{"n_layer": 13, "d_model": 512, "n_head": 8, "n_kv_head": 8, "head_dim": 64, "d_mlp": 2048, "vocab_size": 8192, "activation": "tanh_gelu", "norm": "layernorm", "norm_place": "pre", "norm_eps": 1e-05, "positions": "learned", "qk_norm": false, "attn_scale": 0.125, "bias": "all", "tie_embeddings": false, "parallel_block": false, "init": "normal", "init_std_qkv": 0.0266, "init_std_o": 0.0266, "init_std_up": 0.0266, "init_std_down": 0.0, "optimizer": "adamw", "lr": 0.000845, "beta1": 0.9, "beta2": 0.99, "weight_decay": 0.53, "lr_head": 0.0061, "warmup_steps": 223, "schedule": "wsd", "decay_fraction": 0.512, "decay_shape": "linear", "final_lr_fraction": 0.0, "batch_tokens": 131072, "seq_len": 1024, "doc_mask": false, "train_tokens": 900600000, "steps": 6872, "dataset": "wikipedia_en"}
MLP neurons of a small language model. Each row is named by its layer, matrix (up: input weights) and neuron, and shows model dimensions 256-351. Each number is 500 + 40 x the weight over its row's rms, rounded and kept within 0 to 999. Numbers have three digits each.
After each neuron's rows, "fires after" lists the tokens most often just before its 100 highest values on Wikipedia text that the model never trained on. A number after a token or word is its count.

L6.up1816:506503497474491479580518479416514526554525517505489492535486468536380471493548502534496573543554530460507516478533460497480511462481487478471436435482569524537488487520492506498556474512485511441476445532514456487481483389443555431484498580433467524551495471496554509550580556498511558486
fires after: "," 19, " in" 18, " and" 8, " for" 5

L9.up97:533416511569473449574504493482586571488532507492509484500482505525413478480474556443483497459487455473487648508561454528518508441488467477554367481410494498494579506491563448558503480478564516503503507532522493507414507508506504476505500524468429500501467512505527492523485502479529554539
fires after: "=" 50, "." 10, "|" 8

L6.up413:572444481492488500562481526548476503485535477467407377414455508446419472462503542474442501503530534511533535586549490454479631537464487476552453484488535436523451493512536486487474512549464506465488572584516495456525482441579457456526530510488526429489489494570487516473523474562543531491
fires after: "," 36, ")" 16

L6.up1474:474544452501543436571478486489517590555466489518475482451542460487513491420469469507526598449519409479460544508519594529518444512533420468531482445528519555545511485504503451499519488432408516448471531539526548493465438432479507479477499460486479512544524507519494434445491531549522503502
fires after: " was" 30, " were" 9, " is" 8, " be" 6, " as" 5, " are" 5

L6.up633:460534495479508512543552559470576562490540454479463504495459536557540539479485486547480438449512484406471470451565541558565511511574488466494499526481441434486517471502502501506629468419506447481522484469437574494531548518525536500506540456436469543514493552564500437422461561525514513464
fires after: "\n" 42, "\n\n" 23, "=" 18, "." 4

L9.up1339:467486450505553488475549468503583587500517505403524474504504516499529550447447540535549533477473597461475506548508478540561552524561455494556478437544511449525485533479552464484490494466567509514462584473491520539484570439449561443409500511494551486485465455474530502526463467491535517526
fires after: "\n" 31, " (" 10, " /" 10, " 0" 9, ":" 4

L6.up1539:460527451413501494545470523492522488540530527399466504460440536508551473490472487472443468488484529481498510435526548546483494526455465554506486522512549474511477481460524530504501444486537473495536611498474511557553534487432527453571601474507528537439449539525533476532522569517507505523
fires after: " the" 19, " is" 16, " was" 13, " as" 6, " are" 5

L6.up1087:415512437524514578533503516550445521501519513485511499536466475474358550532511531473520520569570486519486451509448497536470500484512484519480378483560558514447484440554544504462552516469536430546493584545522532411471533499467513505491514520443589502490475487531413507478538578555569485477
fires after: "," 30, "." 19, " ." 8, " were" 5, " as" 5

L6.up86:537527475547454418480503545515479531511543429461486490526474501462452529546500488483541482518525457534448548498469472517516557484466557522488464529492494454495483500518459465497565573514445424475524517515460519510536456522477521434505498495529513494541477472465559529567531440480544513494
fires after: " in" 35, "=" 8, " from" 5, " to" 4, " Team" 4

L6.up298:476478495545544475510535511447502557490458559542542512452443525513523500576486504530485571530424504472444525494415448542514497457444443445523480491512448492513572483538506454508552453550493517452518469505470448480466486483498504513489480459401456559524545466508474511483548518564503507481
fires after: " of" 48, " |" 21, " Foreign" 4

L6.up71:527476403500527570546454536496518525452538513485555510473519482480480524583480492450527485476450515507466573499500560511491562468439458529526382411480489505433445530501509523508577460465499489518522449472437494532538529519388487468467501587458524506560455502497498518435497530583508504473
fires after: "." 32, "-" 26, " l" 7, " (" 4

L6.up1557:485497475475493439450554573563502512568481518537566463431480512454498515455480469481494510510556516518429479466536557524468454513465492498540503488469475542517497539534497427527549387555529487449493485456514454517496458532541498505530565513553574530410573518522504523567545542507487536457
fires after: " to" 19, " he" 18, " He" 7, "O" 6, "co" 6

L6.up740:489486467482603484509534435511409548551458485537530522486491484468525508467440473560386520452508483513494544443529479515599490480482464433618445517524473513497418492393497508505503505453485487452465505499501475446448521497464428513463525498490489533500534498524459546451475569537557546518
fires after: " |" 73, "|" 8, " 0" 5

L6.up748:477528457526569452516444576534466568496497535507481518500515469511540461482511492487463520529446516489444495506424460443524505482431492498493503549531504527481515443615509524480579451491502454532459441544530485483488452482441483523524466527477516537468475457517491509534503528568530459510
fires after: " |" 49, " (" 29, "0" 5, "1" 4

L6.up216:457477415491529497422528514502515491415492575449571459525467469533452539519535526541465435489521486476502500422528503468500483440467490513561468521534499448499480450463542522472442493575541510501535505536541496528442592564482466459434542467452568517439531537507492517526448469550517483462
fires after: "." 42, " Dis" 5, "sq" 5

L6.up1232:476483524471481495469510524447545453533523549494550494498522532492439511490482552406540471485533435468455496471542498500499559503516539499566501551517511447497439460513601529482493395467450441483491527454580516476560542474427524500490534508448508446576523515544406429490497584530453514475
fires after: " and" 62, " &" 15, " well" 5

L6.up1596:483579418481525543457448472486456567473411570513503504456478362455554577496496524477468504437406504544450531510500529524540507507507533435550524468526421444545544448524482522457462444446472493477441546472505526518444468486460558501542520436541495501518510503511518491441497478561538474500
fires after: "-" 51, " per" 4, " (" 4, " \"" 4, "/" 4

L9.up455:480502477506393429505494588488507548538428475521450480506512409550494468456460577453493524479534533530468520450443473527499489483513496453559534457552518479463507459532521481488474504529458487516456517471615548481477512565506503489475611550531491512574580535522545576440484559506488478495
fires after: "|" 31, " |" 13, "-" 12, "\n" 7, " on" 4, " Ab" 4

L6.up2035:469480436528538555500516466461526503512489481505538518441511437502482544513495494443464511459584504494476576443474563507567483566528455518500537473510538440470504508527539567510508409472461523474499485469480535433450530429473491474500516485454463552505481485464495555470468512497580481504
fires after: " |" 23, "(" 9, " as" 8, " not" 6, "-" 5, ";" 5

L9.up37:551529459488479513479486465516560490535544508443535495472530511506533529484466514455517565493506520536484471485511500557508450499455512436573491456557588527432484528512513500489591566484431466540451494551552489488456525488492599416445532547537531557504519491478570425451477455528480479524
fires after: " |" 35, "." 15, "|" 8

L6.up1714:478467484546563505463518572503531506503441482564491499513462475475474512476522525530468521512453469497452507581425553469534511473431518487571517528481442495484515498526484459498578468485506489505481494489522496480525481460439523546516536461486460500493521488538456469434472467527536465532
fires after: " |" 75, ";" 11, " 0" 7

L6.up98:514461487515579558479533495420596518476522475453509499496501572491509448534461449498506443417480399498442584525483557587536457487485456485495499484481517425493498576504539509357503433479478469430555568496483465431521540429485548548489519507539545547506524479539486444575503495576510488520
fires after: " the" 40, "|" 13, "s" 10, " their" 9, "The" 6, " his" 5

L6.up456:482429425504491470574502543487461549446497424477421477497466475499506548454484592555492465455488562497474553460611639579502507505518460458547475538537575524513471516532514504523540517534516496509514551462429559426469537555523485476414516468496557515445521540603454515497411493497494486499
fires after: ":" 50, " |" 12, ")" 12

L6.up658:385541465460461444538551511467607482454458598465502475531501518460511476525475593431490509523522530544451519456495503476535527445514381504539482491483517422521485411557488503503534406487466515568488484478553519479558516460430502457443509451514461522485480486509435486554507508501522445461
fires after: " and" 21, "," 21, " that" 10, " but" 9, ";" 4

L6.up129:542495507543536529523410487518477559482466529476514494484427558506483512478507488510470522572481427448418542482568490557515495501530472507512470549467556466431513509497526467502498497488578455440549522448486566468446516541482493469534499471461520504511521528520456500472485480520480462502
fires after: " |" 27, "=" 20, " Candidate" 9, " Title" 4

L6.up638:502457527448506491492448468535527469505605494396574518494433561493524504500518527507462489436508504554475494488534599486568489538491530510549496522487509428491555483508513478486538459530552539488513490432444509497478477391508477455444453477420516510546505517565479443532502472476530551455
fires after: " the" 28, " United" 11, " States" 6, " World" 6, "." 5, " State" 4

L6.up666:578471483536521456506501540456464495471476443549480536453413432522432495440510517516525543429447408517500537508537523474582563513504504454548544492532459405507477475498543479493535509426529479499474500485494495546455490471447504489482473443472478505547515446514450465506486502453567457532
fires after: " |" 50, "-" 22, "|" 12

L6.up251:555450586481546533554530570498542520542482534489542548476529546514492465513479517501501465498514479495474471435461588535499508491484470493507519480493561458511517529499494447503552435497566417498561500552564486524486497489488632521470495517525474438468515476572481483553513497455494555397
fires after: "'" 37, " the" 14, "–" 7

L6.up1913:466568481482521386505545528515547503571533484467456522476497476522535512469457590488522512489538491517526505502518608513478495495509485518507449427516478508566523484499485568506575510622447501524512540509501564521529485431457556507475445506488492515466539578537472407517515552480515545452
fires after: " |" 32, "|" 19, "," 18, ":" 9, " was" 6

L6.up1756:534530428458541525530467484445443549482548471534539574452392383482518575538543547528527480444489438521504503484457535577513494480555509550521483492483430458574488531531549519510544520465519473464494527489483501340467528502456451569473481468467562408467527564533448480495457531552501444489
fires after: "-" 48, "–" 34, " (" 6

L6.up650:461504473451504449542468536569521504481421439573548490472377492501456498459465464523450535511566514480522541430568502448476543492503517506533437489568448492519556524527518491500517461434500486530573471510445560524469512484487543551443543504489529500511555461565529519548538583474515526477
fires after: " D" 15, " He" 12, "D" 12, " CO" 7, "C" 7, "O" 4

L6.up1031:471587459536499449551524503497506523501471468486482514470539487522539504470483518479481480465422499443520518478477528434507478512485481436506465453489546475466434511547472534499527525541587444597554529530470470513488458506443441510523483567483540475483521512542483489483509517490547441490
fires after: " was" 18, " be" 14, " is" 10, " been" 6, "-" 5, " were" 4

L6.up1729:517489396438531527483434433505527529504524470489546503521502496536531517530495518538522519530444454489468531460507484516517464502524529486536455480554432499439454566502519454468524501529506452536461506443470525485499480426451525520474501489534546457522446501463540473465528487565509492481
fires after: "-" 51, " (" 13, "." 12, "\n" 5, "\n\n" 4

L6.up1611:480434451473531536519497502598531526543481541538531426527496532522433520504424570530483535526516531521505525558508548476515516561470482478625432569516532508497437445463551536515632402527534470568495530481444499549552516503502515529462495514530516536493472519501502452439483480539564493538
fires after: "." 38, " |" 37, ";" 5

L6.up1684:523454500528507415568534505525495528521515562436456559494504476490514514446474559496517585479464414556492465495506508488520500510440474510493485543464408437557480535563442538525498475451522520446546563528542438533597486535511451482516519437516489524410519501541527511550481466462524517482
fires after: " the" 49, " as" 5, " was" 4

L6.up454:542528461437537476485546520495488491543565527465515562497504423468477519551511486468529492479432467506415525503476516554517536454457514510506507499574490452512568484526534461454602532505483448393528554505562478577514568486498483508490454506500490499477507549515489506539482525512474496467
fires after: "-" 77, "/" 6

L6.up1898:504495502461484484579562487497492543507479578493483460482514437473450565440547463523447523536502530437461522480513514530561487481496492464498480463551505543460472483501491536516554462506478416532509513514491587477570479464496548477457522568479518469465528533581589421456411582498494503505
fires after: " was" 27, " is" 15, " one" 8, " can" 8, " were" 7, " are" 6

L6.up1667:491484439505521477520536444475544583469507519482476480471532533503485529466458442487511510458560495507438553515558632515490539522460420473500434393491541481431456458527525508553555393493475493508502546513508559484495538453546445391536486527536462532466494457484546479511483424505509567498
fires after: "," 40, " that" 14, " who" 9, " he" 6

L6.up890:450541479429472469540514536520547545524463588475481447471472483494513509443462499487459515440477518488502487461529546503513495509532416412517495534432501498546479521514582498534592440493516585456495551447451491512553522511444536570424493496456608485421515477471553464558412562480542487494
fires after: "-" 17, "\n" 12, ")" 8, " (" 7, " as" 6

L6.up502:545446526496429479546547511506468526508559481479495528466504469524482528529475598480479521504485535470487524514494508525444548472456479537471494523541424536519554590553506519484527451505562468453426437512490443473548490539473492496520499477510498503490518469473473517526436477540471538505
fires after: " in" 34, " the" 27

L6.up888:459515454521516493496594486433548525506440477494496459506538519523506470563499426463473478483594497487522478424459513523468538488514393502454491426484497493478541477535542485493556461480447451572516477524368516488576496428482534481491554512504435520504492461493518433516496501552584543496
fires after: "," 51, " that" 30, " where" 4, " which" 4

L6.up1923:478528495464478505530526519517525508503492526454579472576481460522496473500504484464499469496461466489471498401556544541525505434490469475469427507533521432525484487465538510409506466480565486526476463508466546459512559483499496479444526517457542496558449544508503509505491453581525529488
fires after: "." 72, " ." 4, "M" 4, " M" 4

L6.up2004:502478442447503478506416523481504510524532505492543533491461538521523504503467481489466543536556432524403552450486522545492464513494484501543503500471473467531564515550512508489530436499433531488515586517536454505550507494482497471430524450561547452484561492501500493495499533500591461480
fires after: " the" 17, " of" 14, " one" 11, " =" 10, " were" 5

L6.up980:452512407499505478539538469500500559514448433505569468470472499515478567525504452390482496483585496533538571495546530439526536490502489493505557398510523498460473447520519544380501493509509467503553532542552512448546475490473481456451567510535481517551490548583470521442538519597549532484
fires after: " to" 25, " can" 9, " that" 7, " also" 7, "ly" 6, " which" 5

L6.up1492:549499444503455442493531525481436526459528536498495478484498502525497466448447521511476549497518526445519518438474478463506501521466485474548416534543475433503533559529544501488485490546523494510502457480541485524484514491542419554506470532496440547529510466467517493501488512504520545523
fires after: " |" 26, "|" 24, " (" 21, "–" 8, "-" 4

L6.up1594:471472416447465484482495526484476556467499466490539493490463532549571552404497494484520522477502506454448475456520520496550492498565384466515475485549523469467512519555517471515465473488515519575512542452429498505494507476460481509464517520536479532549473510568524543549492553501500481519
fires after: " |" 34, "." 20, " %" 10, " (" 6, "(" 4

L6.up1443:515474535504523441512506560432530460490527494521517461520467503503456536429487589533461469465559494498446547459516552521516552452525438469521482522509537414529503540490534568544535447447496494533509545403416566515499561474490528471486463496495454534498425510534507434531527468454483515525
fires after: " |" 39, ")" 8, "\n\n" 4, " Candidate" 4

L6.up1300:507525529517582556510491535523496515530477509485542521610493467486490457487470514428501467498503541478483507500470491513498533520521511512483512527546521474466429501518537506500575508461504544558521542494422510567479529436459517518417530526464441575484485511525481540535471420494475508569
fires after: " the" 60, " The" 8, "The" 5, "A" 4

L6.up812:460553515444496511557495453548540482563522583546510463446436462464520524495493511467469505506499510501390517464548508456495508474512484509521533450554493469569471484476514528458541351454540469425528572470534478478479536483448519506468503566495542470483473499445531479504523509535496502509
fires after: "," 31, " was" 30, " is" 16, " |" 4

L6.up1742:535541475448548457508481494520560550501544553397615417564463518504489572487511436552495494464514442411474541485528501506498534546521518500552416489481530463539484456498488513503468478526535468497513561479462498521469529457471502515452520537514511506550481506547493480546491489481543486493
fires after: "." 48, "(" 13, " (" 5

L6.up107:503462443480483444470537516435551460481510522460520530478519431547463488501509478493476498553471388426511463508545543513551521560539485494498509530507450446551539510525506569505649447577452486431527500470481505499578509478499591464481542495480563550448498520482418475544487541551511457507
fires after: "|" 49, "-" 8, " World" 5

L6.up2032:388505467529519451483487564514498506533492594494493482473434528460413561442469512454465466475543523527429513514527530540510561511489470466613443566504498491504444463507550488504500480540491481465493552432434553571449539487476502470516512491487523511527528536570481421472517448504561503564
fires after: " |" 95

L6.up1513:486540546559559459483508574508515521489442480515513501452437485479544487509482532413487581461546532556491532514513492520474494538501511492519506464508447492485524502541547507489512438455563489457486532540466492512434490478509456419508555535454591503426553536484496520477454474492472509563
fires after: " the" 64, " The" 12, " Di" 4, " P" 4

L6.up1029:508407464398496458485526498498437498511486563540518466546550462492534540466494479518459574491464519529419495494544469542533489420553482472546422518487493456555422552516521474509633554492471504581463532484519499524518549473446498499449516553494529483451547538574436473547509507476540507565
fires after: " |" 30, " was" 14, " is" 10, " at" 9, "-" 9, "," 6

L6.up656:467579459520595482552514549446491562526451471478537487485526489499468473455443513513496532455576449476457498503455524511504468501498472534533521459494455474479531500542562494492478504458531482424462482538467544412531447498540447481531486553512458530519542465470492542469498454589539488538
fires after: " as" 30, " was" 16, " not" 9, " is" 6, " |" 5, " be" 4

L9.up927:461557437484461429444521544487499477479530519509544481424460488483480526440509543499516542476563469503482497444565554561500471611563423475476489563437514481565521523534470457524563475537485460592507473445483436574507550496470476483490504526498515552538526496503551408514459522455494482464
fires after: " |" 45, "|" 9

L6.up614:420553492552483524547595569432512457474561465473535504515443499475529512501510456478455441504534476476442459490559518520471514556437463499517493534460489574541489465453525553496526464465415393478489533444510483454525553487478587453518520472477596547498515546541439443465529529501479501481
fires after: " is" 19, "\n" 14, "\n\n" 13, "=" 10, ")" 9

L6.up1822:494616457513505458561556509444458625499530427533526506467489501495516501545485508477490512503484513555489531473470533524465502524444508473517453515467447504505524508529515483519467492492537493496459538459401492487571594451454649463470499599477525551449505481517481499512516482469461522504
fires after: " in" 15, " the" 12, " of" 9, " for" 9, " a" 6, " on" 6

L6.up1058:490426476432507526515514522533560514537547538571498460459509486481437515488491510514482568449490465427502495434526432566482490517520518486532481434426559517444470483539531479527479537530480427515491485474494494460449569449478515539498496441497474528524437558490482513443483497464579450559
fires after: "." 32, " for" 14, " For" 7, " received" 4, " number" 4

L6.up904:530444428450523484543518521544529529574493539485468530542443513494471485508473536451462521560485518498473522534497480558527511469480492474467536430431496460496469548460427495533550413468526422487513509504531485515510526503515473470458561488524538534494420481553559481471506519474474492503
fires after: " =" 25, " is" 14, " was" 11, " are" 6

L6.up1176:520519404464476508562575423525519569513515483458559480455470492528506500475528570470518446496535499495536464500482547492524459515501496493505474487503478482536422458547524453472501482449429496529481518527493536543536493471442502527509544533509491490560456540475484450563540575490516547479
fires after: "," 21, "\n" 20, " 18" 8, "19" 8, "\n\n" 7, " (" 6

L6.up510:490548470533522469525569513479549514475497540497524534499535514529458456564482477449455515484524504522447543465491430542466505518462502468557500498496479434549560452536514452485513485494505494480472476490507472491537586423510520453508482519503470572508434491467516534535497504581519567552
fires after: "|" 16, " in" 12, "(" 11, " In" 7, " the" 6, " at" 5

L6.up513:460471426527439483552536537425496550423513467586434532420507448528507471460500449453535510412531470519401464509554574551540481509529413502532528489518542453590509453588516482535490501464466560455483554423439511502485472487463515429515482501475519514565505448489537519554506511502480494560
fires after: " |" 60, "|" 4

L6.up707:523445510450538551497565445379550464466506495502520492473496538471556513455468491507506512412530408466464506431519509523417431511534502482507513403461539456545570595526520496468460430579481507479506499645504443498513466488510525493449478444501470476545494509521441482429436494556489487478
fires after: "'" 39, "s" 21, " its" 9, " his" 7, "’" 5, " their" 4

L6.up1828:520404548438514475497471473472497529531490540463539551522537479473520488503488518522474504480500405526460521509553584511532469468438536523548476530519450464547530514539485503473489421532474473523554557483507514530580519438525524487454554462442533568497457555578442493513539479566523486538
fires after: "|" 73, " the" 12, " U" 6

L6.up221:515440500484463502483444535471441564497437489505485498595496470460507514536529502432553554442509526545452520428499513537505470529464413513531529502528490433501487432502509469509613479507469473449467507500534437475513498544486500526484518425525508495557495559533471546490419535574493514424
fires after: "-" 20, " \"" 10, " un" 9, " (" 8, "io" 6, " anti" 5

L6.up1318:527466469493556524467465505555537514486498522471484538479554543502500553436494547517497480450520455505471477523502596504481475530483456498534502448564531506515536545451509544420536446513587483431539543527500490441592512529469455512543498467490524475438457557578504468471472475488508470478
fires after: " the" 40, " The" 7, "act" 4, "The" 4

L6.up1975:465496514461511461513442544512478548463447498449482527498484459428526476449493478478476609508411458453497591505540438467508555524487543490574455541466508487489516514518508472473496500496597579568527502568564536461440493453433484508495521465445563510469510553524444487456447551491539423525
fires after: " was" 38, " a" 14, " one" 11, " is" 8, " were" 6

L6.up851:548546491460539452510564527473538489605476591491487555486488457443482513516512549533504485441505516457506477494549475492495489518521477508507480507458486424522488526522534517541546550553558555481455481520530543551468481480440498473488486497544452528420442488477520512448393503460555550444
fires after: "-" 44, " in" 16, " According" 6, "According" 4

L9.up1805:469501489481489521518544500494464531546456447554418516501491518442479536457463484548500490478497487496447520452565574535560512508519526423543561512539477502525531430498464553517570450484551504480514533565435548507526616414534565463446519519552550563558553544522433498465506555470566509574
fires after: "\n" 27, "|" 16, "ure" 7, "-" 6, "=" 5, " |" 4

L6.up1592:528474371463504408627500523531512568486536480489517486508462491511529462527506532475514489580512560514483520533475508480523513510458483513559437475544554535436463508504527542445512464492487424485476512583515582499497485477459485529520511483511541580498408521480501571526490574520490551457
fires after: "," 27, "." 24, " to" 8, ":" 8, " y" 5

L6.up1111:528527524514477419469516530426520475543511469457462524485539462463496498524475489519515452413533493468461497496574582509549479519486507502501477468525478465502491448532482476495475505548513468488522518566441506491528521450460542418453511500499510559472542470574527441540513436502507561505
fires after: " in" 23, " In" 19, " the" 17

L9.up1027:487510493432505542547514522483560582496570526536522447410449467501514508544518434456558489461503435526508504534473516596487479505490431461496528427448550474513558559489487510490543371448528408446492601562505519524584494427444571488484663558496534474500537492547509468445526495459536518531
fires after: " the" 16, "'" 11, " The" 9, " their" 6, "The" 5, "que" 4

L6.up1296:421596465422488461443525521474599502519461557491509427466518464521445513497479584493503509504449389500462486453486532610506571487485393477520464427482537427533513479549511494526472504520453517485477493503550458510545466491419438468459557483461529481531488469468435480430518494531499474522
fires after: "." 26, "\n" 26, " was" 6, "\n\n" 4

L9.up840:495490540487483391584530542516451542558487456546527519477417587539488454488526558511462525527496496553499539520517482569492533461443499458506518511522508498482507521542522512503523524467455470466496548523532546476457508545500466453437476484453510468480561514456454531493475538535570529502
fires after: "|" 38, " |" 27, " the" 7

L6.up376:528532474457508467568382489576497555554481456445459478508429515465503505483430517488514512539464458500465521496506494519482508518483377473523519529520497470545449494567501511500487419479512473495529573452455427485518456506453486453514505503487490480519482507576553481540477547495498565495
fires after: " the" 19, " was" 19, " is" 13, "-" 8

L6.up1407:505489502464520558469486568462492532524479444501440511499517518520528521421485522598459483473481460533436568446522528522497538484427457457526520557536521528569523506509478500489531500486500456427502483454517530512529555434490562497457544528556456561440430512550463505538508493526542527541
fires after: "|" 26, "  " 17, "\n" 14, " |" 7, " His" 4

L6.up1119:450488476491509470500580458514555572444517491502444522465496562502505471472500511552458467523500503493525550499517524543508538483426456453511437471554498473632522521500534535525590491447506482530505482537476537551469576463443572443498538512470453547465488559530467514537550516531480508467
fires after: "\n" 23, "|" 15, " Apps" 4, " ju" 4, " O" 4

L6.up357:440455517500476555494473497496517549478475460511547510398580554518488489523500451577450470577473471434499531453517530499568518499455508498531551529452541486496479549532521500453491465489516505536615483538555498491525465478463525497499575536496487548441494584495485444538437418554513492541
fires after: " the" 32, " a" 19, "The" 5, " one" 5, " The" 4

L6.up1286:494485451550527483480486463497499583530490505492549502431515541542471481525455457494457472468503469441452513498512550495497438465466455498521485493478498542533497484517529511528502513527518495495550518451524526582536483482450593476462497552495510479455481517570474461474529496542519536462
fires after: " the" 45, "The" 6, " Qu" 5, " Le" 4, " R" 4, " Mu" 4

L6.up1740:454473414444517461441589574504529571548431573514520512500469465521510565514442547471499504472488511521507475450502563465451434460527425422527507503595482501535461475499549486499495405514490485448453551498515571476567504468411485436509542512504502516497482503487537427594513513548538519522
fires after: " and" 37, "," 18, ";" 7, " was" 7, " is" 6, " as" 5

L6.up2002:449465453503483427523493511518509516580498520432512495430483553510518509530511502403506522567523501491545521567571491507512552511551533511484561482514544500493471434553500489467486536469543496514564520522443505486506461504504443569523559469447589465526527484556507468464534540478556532448
fires after: " to" 22, "ly" 16, " been" 7, " be" 6, " were" 5

L6.up616:414496492463443476476516574442470457512532491483497437502478470416440532437516602494470484450503562438520518532553525506545572447469563484506470501486539506534424469513552482504498463528516438480490521539562523520514461423517515528464498539431531419513489547522433469467452484504477541498
fires after: " and" 39, "," 22, " well" 4

L6.up946:490486487545502472541481523444539572496479464442478485453569536529468499469447541438497472495418545536487510467443541480545456495452458510520514504524503502516497508524529483490566445496558477497520503488518468445619460558513549536525530472510501539406496466518476466535486513562542595468
fires after: " the" 67

L6.up1698:543534436436528447516489471494512506527487534436538445539474508519539509524472479417559562494498544512488470507519493457491568519520548493579483484575502442520411477493587428499491522471513486523508566556514476504510520473387488481447456561514598451497447608518508478515489470462510516519
fires after: " |" 20, " 0" 11, " B" 8, " " 8, "." 5, " 978" 5

L6.up418:438496523444541478481457514451491453516508512537512487461454459494498486433477521514435493483509415477543504429551484583469528516440454471595415519498482400502508516475495512503580528512510498509537475466517521496482524473507545450471549492506501534479465534511480518476416528484463485476
fires after: " |" 39, "O" 7, " Ref" 5, "M" 4, "D" 4

L6.up311:449577479497520519528501517469553534521505484463520478504424456454515550493447503449470508473463491452388577503461482469589448460480510450514506553471473499458491519549561477472484480495487459522459476575535556453515545501544524520518495494480516542504514556469509527496474498555520494523
fires after: " |" 53, " 0" 18, ";" 9

L6.up27:467521415547553509481486515439540516470459423438486481436441496490486546498468520595441518559519400504514552512444558507520473470514470477500461465492541419476540493472495509555482486491514531513539511388503521515502490456463523491462517498402518458538452531537471491479472511554551489585
fires after: " the" 30, " The" 8, " \"" 8, " had" 6, "\n" 5, "-" 4

L6.up1501:536580459499539450478512474439556498521530462488475477496458472491544518437466471481452465553463535498484524545557572502603481446516508518553456454547509419489463475469497475458407496483498493446562573436437537562528497520402538518478500541514502548513479597561469451531541428492566537518
fires after: " the" 41, "-" 6, "sq" 6, " in" 6

L6.up455:486447503499457433488576537568513536554485506490488471520449473432443558475502521482498514474449511465475484492460509519523490514447495458487502546557415430529485516491540497518487578531517551502499440506541531533548567487467551507467481465501497571513549525431592472530420509472525478449
fires after: "\n\n" 28, "-" 10, "M" 9, " Preceded" 7, " According" 4

L6.up350:525525457461518471497470471484519550574527473483445541402478498487571485449500465577508472481536547490443545439581525412493540511505502457585465513487545544551483525520543493504549433540512479520474495536488548538496562493473514472491439536472555514506534525558551449525484452507488562488
fires after: "\n" 33, "," 29, "." 9, ")" 5, "%" 5, " |" 4

L6.up626:490563451449528450537554497520527477576506494488473415493509516503505507480488556472477442434532483519448508426470487551539555455516493396505477513477477455479486531500525513510641524508465507427513517449511501561567476489362559407514523479497590515494526526474544478537496437479448505477
fires after: "," 23, " due" 10, " (" 7, "According" 6, "\n\n" 6, "-" 5

L6.up1200:529563417516534488558499480491495568574488451465458546549523461489439577524499497490504530453558532470475553503501478479518473445438542500496513480513440480471504462520467506451454534451510520480479516502484456447590494521520516450458519546453408598524521509492491507470507517558476521525
fires after: " as" 17, " in" 16, " under" 7, " on" 5, " for" 4, " make" 4

L6.up1763:456429432480533454520514514427497509476474577452533531534514494479473467505512524439483488564534477476449565456473544528498537563483433529558408488470524468464487473560524502526575477482484457517446469489426444501544491448411510414453562500486514504505492514484470540494514504492496485495
fires after: " |" 29, " was" 13, " as" 7, " and" 7, " is" 7, ";" 5

L6.up1394:538449480475511514534473564479492548493540485457495504480469508500532555457499527495455532521424396505460514489474548496619494507428508451598524519467417497437452538529499514480514457472520507528506522488541580516540468500435510523508466490496553439471494498500471505588485549488503569536
fires after: " |" 43, " the" 11, "|" 6, ";" 6, "  " 4

L9.up1301:414452457544557388571565470463569569511524483435439525471497468463508516429493522461557480498483397495486531531483491503456528495493414519533412439490520527499516427550526490533457489603495545572475561460459532532527478456464476485565513522493508509443472496568451507453501492490536509494
fires after: "," 41, "." 7, "\n\n" 5, ":" 4, " \"" 4

L6.up362:550496447417537456500533543493468517514477585484526409495507462577478513482493510486507556476513513517433497468480567492513515514468372515544466500539456449567449557584456512508557451493464497489479503464537574538537566423501499519479473517475481433508496490452467450503525536565467477458
fires after: " and" 19, "\n" 15, "." 9, " (" 6, " or" 5, " He" 5